MLP neurons of a small language model. Each row is named by its layer, matrix (up: input weights) and neuron, and shows model dimensions 16-111. Each number is 200 + 30 x the weight over its row's rms, rounded and kept within 0 to 999.
After each neuron's rows, "fires on" lists the tokens most often at its 100 highest values on Wikipedia text that the model never trained on.

L2.up645,161,219,193,188,192,194,213,219,225,166,199,156,193,174,146,167,220,226,234,222,177,171,230,198,181,198,193,225,185,254,245,168,219,199,239,150,231,260,213,250,168,218,178,241,201,242,176,195,252,206,164,215,209,202,158,171,170,159,153,156,180,182,205,184,195,242,165,188,186,209,197,215,213,193,150,196,170,231,207,225,154,232,235,200,242,178,189,193,180,229,212,207,219,182,168,226
fires on: ",", " (", ":", " and", "\n"

L2.up77,225,205,231,229,175,202,190,232,201,173,196,241,231,130,204,180,172,187,183,234,172,246,230,187,206,178,174,256,176,206,175,232,276,189,231,234,197,202,189,207,174,203,171,190,219,252,172,182,200,221,182,136,268,258,194,174,225,256,193,246,179,194,198,263,191,196,233,140,168,203,186,174,166,225,202,212,149,199,165,179,184,223,171,168,176,122,203,222,173,193,204,162,192,178,173,206
fires on: " use", "duct", "ive", "ace", " be", " Un"

L2.up754,167,214,268,219,212,227,191,255,199,208,200,198,253,209,164,162,211,232,187,274,209,215,209,241,210,228,180,223,188,221,192,210,222,156,218,127,167,197,248,193,187,174,181,217,223,211,149,227,186,182,161,199,203,211,176,192,211,215,200,163,207,177,212,173,214,231,147,204,224,222,216,223,211,158,153,194,222,238,178,220,207,241,237,163,211,239,173,203,176,184,181,211,219,153,222,209
fires on: "\n", ";", "."

L2.up1473,188,260,286,217,224,256,244,242,142,206,204,165,200,188,238,184,185,219,181,201,185,189,213,183,216,246,167,210,164,195,192,234,210,181,200,221,226,229,175,214,176,209,192,229,200,190,110,224,194,216,196,213,167,185,217,194,203,178,143,192,171,108,180,229,175,240,191,145,202,220,175,169,188,189,171,153,145,227,191,136,170,213,188,193,214,150,196,219,237,223,196,173,208,190,202,214
fires on: "ate", "ines", " with", " c", " Cup", "ue"

L2.up775,234,229,191,195,212,188,290,232,229,179,201,199,222,230,182,197,261,183,180,175,201,194,187,124,192,198,162,164,180,211,202,214,176,186,153,234,192,210,167,186,187,177,174,217,188,207,209,208,211,184,208,217,223,218,156,207,199,214,194,152,180,243,222,215,221,239,226,195,138,179,152,182,199,232,162,190,193,242,200,206,195,208,220,175,194,222,202,185,204,208,250,127,226,210,159,232
fires on: "ist", "ö", "ain", "ine", " to", " Sant"

L2.up891,209,173,159,180,169,199,253,216,156,169,214,167,145,183,195,199,234,219,173,225,226,230,200,159,242,70,208,239,232,190,199,200,183,209,213,211,210,266,182,154,208,189,250,217,214,212,216,175,215,167,191,189,192,194,200,199,190,162,248,223,242,188,218,218,207,232,189,181,186,209,192,225,181,178,215,195,221,207,188,148,189,201,230,249,169,241,216,218,175,217,266,174,221,223,236,175
fires on: " other", " o", " •", "ey", "ul"

L2.up1056,221,180,202,160,195,224,219,183,181,213,221,194,210,233,143,205,232,220,169,212,223,160,126,158,229,280,168,229,201,206,200,207,179,174,219,180,163,197,217,209,234,145,239,202,238,232,180,252,263,212,236,180,167,170,208,223,192,177,198,255,164,170,182,134,204,191,201,212,249,181,248,178,176,173,157,211,202,138,204,168,166,187,231,239,170,229,205,176,161,237,141,225,197,197,210,199
fires on: " V", "olog", "app", "op"

L2.up750,197,192,227,206,169,157,176,171,236,190,208,195,183,257,179,194,210,204,223,227,130,182,209,235,212,171,197,242,273,234,179,194,200,204,215,237,211,226,185,206,232,224,219,140,209,171,243,202,227,190,181,163,202,163,188,193,201,159,203,173,188,250,157,230,195,192,158,190,182,180,193,183,216,226,222,168,177,236,165,192,186,207,170,248,177,168,233,191,187,230,193,185,172,192,177,212
fires on: "es", "ts", "ons", "ats", "ther"

L2.up543,213,154,126,186,175,179,224,245,209,205,183,184,201,148,176,231,190,214,212,256,150,237,178,240,176,186,246,250,193,248,197,170,208,215,208,154,162,209,202,175,167,274,183,204,186,196,128,246,190,249,157,243,172,211,193,194,240,226,193,214,228,158,202,198,190,149,244,215,246,182,187,158,193,250,232,280,192,224,209,163,191,175,197,149,195,146,186,245,247,202,183,190,166,233,161,222
fires on: "ult", "stit", " av", " perform", " professional", " organ"

L2.up1125,175,222,251,211,192,210,208,219,207,212,202,179,237,242,227,192,193,228,219,175,179,214,187,195,164,216,159,167,189,203,181,194,212,186,200,200,198,241,106,177,170,175,259,227,224,196,250,173,212,245,159,223,158,168,188,146,283,168,198,199,201,243,165,131,199,219,207,227,145,220,214,170,191,224,159,149,219,194,214,216,224,171,171,214,183,225,193,144,194,178,133,211,189,193,195,163
fires on: " me", " add", "ess", " up", " such", " there"

L2.up679,214,185,141,225,198,247,217,192,225,192,175,192,191,170,224,184,174,217,168,215,170,204,232,193,139,202,166,171,176,219,198,202,198,238,224,183,230,178,235,211,172,190,217,141,216,233,254,207,186,234,183,241,228,198,169,205,220,201,188,168,138,179,215,195,214,187,230,244,200,187,178,217,136,214,196,174,212,200,216,215,201,203,152,172,246,163,248,214,224,180,234,249,222,224,164,215
fires on: " only", " all", "ly"

L2.up661,183,227,198,233,218,218,197,188,178,181,179,180,214,266,214,233,161,201,229,274,233,188,153,217,230,240,168,215,226,223,193,252,182,169,204,194,218,204,195,213,257,208,178,229,143,127,187,185,181,251,256,170,200,194,204,194,136,235,259,197,191,178,174,216,188,165,123,179,185,229,195,186,191,208,180,190,190,212,165,208,223,175,208,236,145,180,216,276,208,182,204,228,183,193,184,176
fires on: "gr", " an", "augh", " of", " Spec", " Best"

L2.up207,163,166,199,176,152,217,198,212,204,175,190,174,225,217,157,168,197,260,194,210,178,188,240,222,179,201,209,212,183,212,199,204,172,225,207,178,171,248,249,216,234,186,222,187,208,199,208,239,231,269,152,179,210,158,186,131,207,192,196,157,222,198,261,196,204,191,180,184,196,221,233,176,275,166,167,172,211,220,188,206,189,218,247,183,179,229,202,195,238,212,204,211,181,209,168,227
fires on: ".", ",", " of", ";", ":", " and"

L2.up517,180,239,188,171,186,208,218,229,175,162,170,235,133,136,196,189,227,183,195,214,185,166,184,166,182,164,187,156,212,216,194,180,219,236,235,195,182,231,243,199,216,155,211,190,200,223,227,210,195,226,199,216,255,207,192,176,231,205,219,233,179,259,173,210,215,189,225,250,158,201,212,170,217,154,197,230,189,210,213,167,213,235,171,183,255,164,196,181,200,115,255,227,156,170,228,180
fires on: " only", " design", "ation"

L2.up291,168,184,159,182,177,135,208,153,220,224,229,256,224,169,177,200,163,194,205,203,171,189,203,183,169,221,189,187,201,213,211,163,220,219,216,199,200,216,248,255,255,203,212,205,215,149,166,145,215,215,197,173,212,206,199,174,238,184,202,172,170,206,102,207,229,210,223,205,158,244,172,182,182,202,187,201,232,225,172,197,113,178,218,236,206,209,231,138,247,176,189,162,218,181,187,233
fires on: " is", " =", " was", " a", " an", " the"

L2.up93,123,213,249,163,219,190,199,263,203,163,167,200,232,216,215,198,174,216,154,193,184,185,177,249,191,190,163,254,192,201,235,194,206,207,230,145,223,187,153,208,219,219,206,171,242,213,200,156,230,202,212,243,190,164,153,226,188,183,191,213,250,208,158,192,235,163,157,175,194,201,146,215,151,151,184,247,142,174,202,196,172,222,191,129,156,230,180,207,207,236,212,233,203,167,168,227
fires on: " B", " W"

L2.up1511,154,223,231,200,199,198,168,168,178,188,188,177,192,236,208,182,166,184,191,186,179,224,217,211,184,219,212,276,215,220,216,224,217,178,209,178,191,220,218,185,200,196,165,163,247,204,183,190,257,219,192,186,189,213,238,185,131,181,205,185,193,212,200,183,258,235,174,148,138,217,168,249,179,207,180,237,201,195,192,206,207,259,270,192,175,233,162,203,206,238,212,161,218,215,239,211
fires on: " B"

L2.up949,239,227,171,209,219,165,202,180,174,144,261,164,208,243,160,208,237,224,177,258,200,201,160,159,204,231,220,178,192,193,220,228,146,229,220,205,139,219,209,150,194,189,224,218,198,177,212,198,195,181,158,281,164,234,138,210,186,157,226,188,231,223,186,161,173,184,260,189,179,154,194,164,194,247,169,242,236,161,170,233,179,163,218,252,199,211,163,194,211,228,167,177,188,197,225,215
fires on: " him", " as", " into", "igh", "ion", "self"

L2.up297,217,243,244,141,216,198,211,193,202,160,158,200,174,158,215,216,181,225,185,239,222,178,166,206,212,268,185,222,183,173,171,173,222,166,202,186,143,203,228,226,201,160,175,181,256,194,185,163,179,187,200,198,181,181,194,222,197,181,202,161,167,217,205,201,199,175,217,106,219,196,173,260,209,137,228,214,228,199,175,226,220,228,171,217,183,199,182,260,221,240,175,232,182,194,207,188
fires on: " ch", "oll", "ipp", "ill", " P"

L2.up838,221,286,202,200,243,184,190,207,201,220,197,181,204,232,205,192,221,197,257,233,194,190,163,163,164,183,174,182,202,213,179,186,210,205,168,203,209,152,195,222,177,148,194,208,176,180,201,225,208,261,203,216,149,201,123,184,203,200,214,212,208,242,191,200,244,211,204,153,194,182,193,213,209,183,202,216,230,262,225,177,172,196,221,153,237,183,214,158,195,190,219,186,219,193,209,205
fires on: " game", " video", " Paul", "ond", "oul"

L2.up1351,201,194,209,174,178,220,184,221,214,188,201,167,192,183,191,177,179,217,230,216,182,245,205,200,192,152,200,188,182,212,236,201,201,186,171,215,180,187,163,214,191,198,180,199,177,166,171,222,248,212,208,203,139,266,236,189,220,227,211,191,186,231,185,193,178,159,212,206,199,186,203,147,197,206,202,255,241,193,221,186,225,164,233,268,214,197,180,239,192,194,187,231,234,164,133,203
fires on: " appear", "ness", " long", " to", " popular"

L2.up203,179,213,214,186,184,183,147,212,215,159,166,207,196,195,182,217,192,206,170,264,236,238,118,176,187,152,215,197,116,155,225,232,278,217,217,182,166,162,214,213,169,184,197,228,241,282,190,196,215,171,210,225,202,220,231,223,249,209,193,178,182,244,139,219,173,171,211,155,172,178,190,200,133,220,206,195,205,194,210,191,170,210,219,190,206,185,177,170,220,258,156,221,200,206,205,270
fires on: " pro", " line", "ox", "um", "as"

L2.up152,232,157,197,186,234,197,255,216,176,172,176,177,231,211,188,261,195,148,190,177,241,200,194,180,226,171,206,195,168,164,146,218,181,259,212,221,157,169,153,109,196,233,205,253,186,241,187,208,219,190,179,207,225,185,179,152,209,211,181,193,186,182,164,207,202,225,270,166,184,188,196,200,234,218,202,261,220,235,229,218,198,202,219,218,195,206,197,200,170,207,176,162,268,193,189,184
fires on: " him", " real", "ust", "ep", "ist", " into"

L2.up597,260,187,201,204,184,250,226,165,203,195,182,252,227,136,205,151,90,192,154,198,237,205,183,189,224,193,191,209,173,204,207,212,196,223,198,175,194,155,232,239,200,166,183,157,213,164,184,231,198,252,196,164,212,222,235,187,186,231,183,211,239,215,213,217,167,183,244,219,166,205,236,199,193,173,226,265,199,196,196,241,192,195,190,167,198,192,207,142,185,215,195,117,158,189,222,170
fires on: "ody", "res", "ail", "ailway", "outh", "urr"

L2.up512,175,182,147,217,142,239,171,210,284,201,179,157,278,196,172,154,192,252,169,232,160,204,194,229,152,215,176,194,181,239,211,186,221,261,268,163,203,202,244,234,194,201,226,204,217,199,198,183,214,210,148,195,147,224,181,160,187,178,195,190,190,175,218,234,231,266,154,202,158,225,190,217,220,174,209,204,197,175,157,221,161,182,233,151,251,200,215,223,194,205,221,176,195,154,218,219
fires on: ":", ".", "th", " first", " to"

L2.up1011,164,165,193,144,181,202,183,153,213,162,224,257,245,160,161,167,188,191,229,207,179,183,238,148,216,204,204,226,159,208,185,238,226,221,203,160,233,195,248,216,194,204,229,213,233,164,223,178,224,211,205,204,222,163,151,213,189,201,279,207,228,190,118,183,229,233,165,212,179,188,184,210,185,211,190,204,168,214,183,195,217,230,253,248,213,218,195,227,237,234,179,175,196,194,184,242
fires on: " the", " a", " |"

L2.up1195,177,175,186,199,182,179,206,171,171,255,193,216,218,238,211,232,252,234,221,204,207,189,200,222,227,141,203,206,218,230,213,209,202,206,248,148,202,191,188,189,230,242,211,205,202,192,186,168,213,187,236,188,193,215,195,202,267,207,278,250,223,182,186,248,198,252,229,193,221,224,208,260,230,200,251,209,236,196,203,157,195,237,230,200,181,189,207,170,257,211,152,238,189,211,227,185
fires on: "end", " real", " compet", " event", "ances", " around"

L2.up736,178,205,228,200,200,199,204,156,221,200,150,184,233,226,197,156,218,243,163,248,206,163,211,215,205,215,145,228,218,240,187,205,242,254,225,161,229,210,282,230,206,178,259,229,222,193,194,250,190,210,156,217,210,229,230,167,193,212,165,175,235,191,246,224,246,223,168,196,192,217,181,197,210,123,194,191,218,189,216,244,167,214,251,169,216,209,163,234,257,256,184,215,233,165,174,214
fires on: ".", ",", " and", " that"